Weights of a small GPT-style language model, trained from scratch on English Wikipedia: untied embeddings, normalized queries and keys.
MLP neurons of a small language model. Each row is named by its layer, matrix (down: output weights) and neuron, and shows model dimensions 32-159. Each number is 128 + 24 x the weight over its row's rms, rounded and kept within 0 to 255. Numbers have three digits each. A neuron's up and down rows have the sign that makes its largest values positive.
A block is one neuron, or neurons of one layer that tend to fire together. Before each block is what it responds to, as a language model described it from the Wikipedia text at the highest values.

Mostly the digit 1 opening a multi-digit number in tables, dates and page ranges (182, 11, 16 January), plus clause-opening words such as I, When, What.
L16.down260:167140131131100130095134148116108132111135153166122118122165127116126115130157147178141133126135127146158179093121088148152122114167150157125115156121140122135128090153121122105096154085117114186095086114129105167175182144172092133127108119119144115141112120157066145121131129109145143163104120130122124146133161134107111146162129110129133056107092115121116142144139130156135127114143

First word of a new sentence or paragraph, mostly prepositions and connectives such as As, In, On, Although, right after a period.
L13.down6:134105103104094078119115169143151116097149163154120151110126146127112122124155122115115138163099118089148091157106144127095150107112130132168111132141124179182155117161147149129098121165156109161134126135102145099120159167115144135128158125116131119156108143145121090168172121142074129129150114175137132134122134087122104104171128097133124136124139131135070118124117145115124119138148
L13.down101:118135128131146100154115070140131128099098122146126117108157109131133112145136110149141118091099147118177154115110089146121143105132143107105135157112090124151130139116151181140135129161155114084158111122171121085097146107095108101161151068111126098131153103136118126197141124117147128161145148137159106150143144163145134105118118129139093095107121153178122117087130163133112119157144
L13.down341:135147118103108111135109177134126155068115160154157132182129138144136131136112170134129146138132134140103160134075064130152107105124130115147161086142083104154133159089137143125110103170148115143164116145129141138171154156130164137110118123150127120134133112156162088110143088157105120169091102111131115108115128113087143119134119107111088133155160110128128139084130150126188124086146
L13.down390:160120145084148090147099151156126124089152132136190136104153161094101150143106105106121113122132154177174118117176116118135125149115119135143128120129128127122095181140108155151148112081155139133112115068137123126142138114162083155154135144121121122164094144101100144135145117116124135159134179151132098146139147136140112154130064127089132161116137166123122134165092151154116107147152

Words or symbols that come just before a number, such as about, over, more than, at least, there were, the ° in coordinates, ISBN, OCLC; weaker on random mid-word fragments.
L16.down153:141118131104128142148125144122145148178127101154079137126145130113145139091147089149092177162110122138151134104121120125163146126190118133080117084103133134153113092169193157153147157110174163150114154093116153186125174133152135142119141144102094132131150108086107125085110132140151111159136110119144121062140123106095111125171118107151118122124165139116121080133112147117110142108148

The first token of a new sentence, clause or quotation: subordinating words like As, when, where, although, and first word-pieces after an opening quote mark.
L12.down22:121127083127097086118137143129134139146145111127104110135119123130140161144137135142097137175081102108148155138148142100141115141168151179115131134120112135107127142115160123163094118071136093153135135131136155133099117111148127099119120129136159159145150111123139141173123104094135158130106092142138101059119088085139116117116162098106093133098208141189128126165132140099117097079166
L12.down38:106105143135124148121095149084169122112120135121147128119119131112167183117117150171177132121150165126126157086172155127118128129163101149112125126134154160156153120136125159119143107121103114132133111136128140096114124117129114098105124117098142077122117095124118155135124146134135127131119081123159189113148131101131157125112074123107172146147119107149114148115105132136143092147157
L12.down88:134110121105120146126104113144135151113099159098156131126141171159141075092143117112088134098113048111131115184137170131109095112114159099134148129158109101141106151150176140150159098146153099091136073138099112138127144136142102153127083151094117111127168113127135141113129111104116116111090110118141133153112133127100107125136121112147078144139139133157135139120151082123149134142154
L12.down102:138125102093110153137117125165130120194098124127142130137122161092153101160130080101165123075117129102139119087174127103118114120135163120099124132096130149118115100123140144137129127134096090138125118102139115158121136126100145130108142108134146127174146138122127152142127161128083094135101136113158150148159136081140127126105134155084157140141109145117127112152133134101181121174108
L12.down106:154119090118118115123111159179146138147158128127151149096139092153157160158140100140121142118148169117114094088159164163140114141123101134147113104100134121102128118128134131114135059123152124104106172102158120135143127115131125168071144127152144151099130130148173145106142096140085090140123135149115127116136161127153115099121113120075153116102098108091151136132118129137074167105097
L12.down110:114095108137124109194146125109159108111112129132136134103129163156100134095122122124127114116147096113184172085161138105151145119123140199148109116104149141168121083138146107115155143141121147128109159120147140140153119143172137148146134173116118131132124132168114072128130105129147127119128140154096143141090112112159104119146143196092168173143158137137107131128137145155100098117105
L12.down190:106093153119109150135120122141140131136101128153159112124129151133139089126107132124135114147115178145149112125097121129130176134082169134160096107074110125120135138085148166113102107133091156137167130140111148154140133116144147134140155164108114136090115176147112102127137131164144131136161142189186128150153139117142111130118120136113123114084136117106088127157119129100160135103134
L12.down194:116115126123144152119121115123125079104105125101094114141166129141109125139105127137141131103127101161097147126146183097121158113127101154100101106098170153163112123121151144118125114133136084105154123123100134094158120101132142141089169108108144128137168107114129152107089139104140128147107103130156086125110165126113054090107146104111113161122117087117099088100147124147103132137156
L12.down320:160151100134123179116144107134105161152125133121118119121104145114143152125160107145144123143103082120172142170141198183114118109142138155124127118139163119129092095115168118161113112135109122142121166109141103098170158123106124156088118138117122108103134148098133145124101117123123104132147119116110099100108159093127126127116161170117121165074165126124131114169095181106116135113121
L12.down353:088142154138097122131132133115116115118103128134119079115120117150142135107133158117117084146169131151115149114084072131147118072168099127144111138123124111122154114158157122110109130156161160117099113099142120087108127139135100116134146145143150131195150168155123147150108122140096147160152133124122115151146112107146114159150086165115130205130125149131124158129113106131157126142192
L12.down354:098130129117112123138103137121144147129089151082110163140122130081123167125067109087136108118120102118100099143115146166114084149142111125094125130113150155157118105150117113121103199093139115163095107101175131123113082104180106144122153122129145149151119166127128145169152103144117105131142124156120118176130087148107111191140128095116123154141170123159121115154091105087111098126091
L12.down356:158094105147123063136141124141157137116143095120112188139103086138154123089161115094164108090126112206122136126133130147120082137162151116119164155097125099123136109095127109133121181094114137091096171135134157149136130121135101174134118140115124114077156165108124110115121116121106134110100173140125111089133145109130138110121140129137120161104159106131146148126138119126111163105128
L12.down361:130120080130072097123099137108112146140138110148128116132121094113105112154117130133132115087146110158163121118125169093125109165153170108131171124125138130123124183110110129101126111128137092172121101113106071118145143129186135128133126136087116158103138148134108137140105118110135146126091144138166112089127130135089170095141165087106141147161131151169099193129128122118121169144111
L12.down413:152132155110078102141084128136101078150133143157144133116136150130104145144102146156126152154129090105164134093137138120114136141120134139107127137110139158160175106130117132109146168117103122125095064105135120120132108160174091129140122169123118162106134159131116120131134153116091132140121127152107130152130092113164115112151047127114104102128116112126099154149132157112136112100140
L12.down417:119127154120141147124085112102173119137113159109119131087148123131153111089148113115117160134117140141145111102092114142102087142127140118126151098149118148173108115097179119137158118129151140144115132168126161154170158110135129115108191109133117119143141119091092148098122107123126178132149132139133134159128126098114192080103143161116082132129123128120074108152122075115142118088139
L12.down424:121122086175130162132133101140090174149163109115124132115130123120142095141141127138108134098110150089124151130095148127147116162090139085142141173125146141113096116119118097099122132169161138134163120169159121164132084095126112104166107082140119086146181102072132106134104103151121126121111119125130166114139129177112155173156140110140146131157118147133134148164121154118125139120151

Possessive pronouns his or her after a preposition, and first fragments of split words such as st(ores), f(oe), ren(owned), -G(eneral).
L16.down355:171110100119108149155138106104106143151166132123132126116125124163132098147067151152170135155126174121107110112119091142115130116135164162124121126123133137131130127137120119143113121137136115173145140141093144103129179145115137173151163158102172147130142102110127143123166179180101130127165119140130104136127132153162102103127137126144104138139116113194186116117142144186109083134106

Double line breaks closing a paragraph, table row or short description line, often fused with a period or parenthesis, before a new paragraph or heading.
L13.down91:135147135131132142141140173103144150129159128115115168148153080111153127061130154191077108119121108118064160137130124106144139114094080144143137133130092122130125096148134173169143080112139175160152174159135156139123131180147128131114116122149116136135141118125096107099107146152069135125106100139155137155084133116147111105122128136110114114130132105152119159113121081140152098126063
L13.down142:109134102133088110064111130127168099147139160120101146145086150101121146112124189121107101128128133128092145124109146106101188117120095124106141112137079136151152139114139149133114148131174151144125126171127114119144130140104108102124124143147109126112110112139118103128132135175117163117126158106133179124070134144139106154120115087128145127140146127146102132184098110195166147122106
L13.down314:109086109166144113128121142112143117157116114112061150143134118156189101117102172101127146120141166119111172133145122141107111137125136140118141117160133093129141102133184133116144112121119123148136008138092153144113125154088163131120121123109156116144145124097107116130150156105123140137156152123132155154101116100120110106123123096160150130153122129144092117134102104128138098171139
L13.down330:157124171112163142140144153144130135143126100108112124115093168189081126139112185121105107136147108137101105096090119120104135128084145134114088133123152159130128118144157138129098073090144117186153094110134150116177120154109175078154135108144125130154133135083115107074141116143133133103129167130140106099133099143130104137099125100147130133160107140113088140131131123107117130134142

Fires on word-initial "st"/"St" fragments (stereo, stores, stake, Stage) and on was, would, at, also right after a subject or date.
L12.down42:119076090121117137155069113118148102209069135112101122149086135119140132128114118126162132165127138106132102111097133120155165137092109131116120145106124076117136115075104122156155085144116111144105113132106120156117097161143122149112156131146160138149155091148126136105156134125132129128158134133102167109141140157143105094139141116124125113145130147114081107127108151166133131113141
L12.down62:095126175134105145134129117139141179121098129112148157123129132115129134116158110145138134108086123129135144163113164124121090101108167131112127126091171139136144157125136149159117132092109091107090104142158167155105134132167135134101104094077117136140126139108121141126125121143143154150157163167105108137131102158163163081108143135179153115101132127140103157094129167088090176128141
L12.down113:152161112161129110108121147124114149136108107090104112112171110082103132091104135135169137114152141109134099151091125135093129145148107113110104114113169150091160165103107161126085160127169164137138097134140191143115105154137124110105161152132100084126103131153111119136100142115093113111141112108106144125106140120132130141095108110156109160131108128139130116140138148100129141137119
L12.down131:104120119124109144141124114152141139117147104143119097127125176114141125107087127144135124091134134092093131138115134131093119129153168112115140102103157132124161151123090117154066138165104167132104096122136099122159114113127170141132126162082122146133135051118135113146113118156117111144165132123135144133131096148113124128146159116097182167091119162126082120129145112178127073131151
L12.down135:103097156133144176131102118125172153173134110105143132145152161129116120103124113112130116152126073111102100114147119121172156115139095170151145106115125112156107130126122120128086120107185104142137246156134148100105113144116160135098119138098127120131117147128123132127139134182126141136137157134134105105130134155142141140150105088088092103133111153146150119104136102123134085140126
L12.down136:150124117145111137175140128132112144159128122152130121187106120115156096132138122118168103140147127116141081115125153120137155132144155134097111124083126127113086128100120154113089111104096158127110165133098146129098140155165174134139170164091173113088103100160149132143102129228136133153124145098105132169146134162099116134174120123124099144112116123139120110112119128165170114104113
L12.down142:110135107090136112138145143137098157126163158113173086114108098127118087085106122081096147151188127122103120145152096095099105112124167149125162148128139118178096106132125129140154124169118117162084138146147128160155125126155077125124123141102126138077142148117137124121138107148096131111122156156114094097131113133120098117100099123165119090128115142168129106158151144122096159124107
L12.down170:117107122104137126141132131159128178106147127118097139132141141146150150145125120175126169117147169116124101111081110145077117124102153121192168099150148102113116168068079118119142142103153135149114086131151150141108145123172153119146181134153141100081108116103065179147173108155143121116134135101124094125139140123135134141124140140131120137141110097134159140170084143142143109141142
L12.down172:123101122154156098138149123114114139194097094154115148085103135084132124095119140145122110131158106140145095141094126144138169145133075099146121156128111144106135136162139115100099133133163106105098038110162140094110140129093143135124113121157122121148143145134080140154110131130145143093139168066110129105079138143156131099153135133148146122140144126124138156147142097152143145115140
L12.down202:136115133124120139111107148152121142106115126135128080117149171158154154112137121134136169151132103023109098112123166088107131143121178134148121127104169165110149158106170127135118151116121165130109116091124146118100110110172142138112137126165158134147101133158109134111090124157122132168112085095141090128128123109119136145121122103145159114112189173136082130130113127118126115155127
L12.down239:136091088145155140142114123096119098135099110117084128110167098139163113156144129123140096143116084122146138119147130149118149098098138091164128094133168147132118149115132126157119093095123130138136138194129143138108128173132150133076148134158190128113146136150139095122133117126083133148134170132135163123108114133118118156190100114164078123132132165141098164107145165131136084138100
L12.down241:118131178109134125121086095122116104152140083115126129151159136121145096142113165128180118107083148061168113110110115153104101128081109133106165115145174108103127132117129157139100114088111076092114101153139151146133158173122145151152112138126144129147141161121102097120148148175095142136113148124115153128124116101125144147121161116110095147146148171127123161138148117114099122163160
L12.down248:172178133095150100136114143134112126160155109126089130142144149123087112152102115092147100120138118086130136143173107152130100138086136091147134162131135120119131138085184140079159148110095137120147100135094164113164114112113176131122128138145147094098127095127188183097118148139115093138121133116097134129123122133104173139078156143111080120131145151087078115125127085130168174120143
L12.down312:119086134145116125148150153145142120151131119157134123126116119107119159124140092126103170196125101095170099159118159118119164126117176137130140114116165116092192125139110143129084096122129098136121169136128140128117093098118170105119110140175150115141157126125061100131133161128123149190178113112106135124110129155128143072131130160134139104096126140148141117155110140123129115137165
L12.down392:165099164112131159090142141144159144083175166090137160078142140102135135130132130139153122095120094104119105137130125146130128144096064139159136132144131150156132129125125134146134141164150089131168076134153113160133100142142107146142142143111123142125124130150102105146122177119137115127135163092101079127124128118150122113110101121159159104088108137126143175166166130112149145099119
L12.down442:151150177131106147114112120157103147165142141142104178151122186120104133088092143111107142130080139093157123106102138100146135127115133078131160105145133069148127134112165115106136128156134094132141095174169153105175110143131111122141127091142141154101111130118118136133098126154115086066116137068113122110165140133115098122131135155140137137142155128122104132139140120119144123117111

Fires on a word-initial fragment starting a split word, mostly "St"/"c", as in Stoller, Stirling, crafted, and on middle digits of years (2008).
L13.down199:141121101160107171140131160174100160163145171116165109103093124077151141090157135157165160138156132146088105116141110118141090113138117135123131144120135104132088139114124142140137113177118136093108140114131121147121118153123154154127120176140154128103144058152131156149122115188124147147127113116130132134116116147115146111140099130109151165124138122140180091111130104129125112118138
L13.down237:130124100139095142120111133106135120145080148157123128128084142106145160121144133102147129154114127102093134091107181194125076119109096102127127183147129123105116162094119121131078122162101150138120171132138154127133119118174124106130172103168133096156119131116136135156155110129085150135155133142151165135155129157147137087110124135092134162112094105096133160134095121127146158096126
L13.down307:130126123126098122196126143110135172131162162126131091117130113104180116130138103157146083114156137106128117113139138157146109151124167175115121179133126125156137114137141144108106101129129141146091084145105164093172139162132163118141141111101125130100148082121142105149096123115134118144143153163179124149121081122133108104125097150138162104112116135146123118152152152110086119158157
L13.down435:105103100118096141135154177106112102108168137154097115121161160163171108119122124072133112149130089163124132124126110072143153110104106116129140090114121112116164148093124131139152095135127148137108099132126148170137127150111150119084140134114126095120135130138101145116088140180138096136136169126106099121131127128186110110078131049137132111118174111129089150126122142163132098106143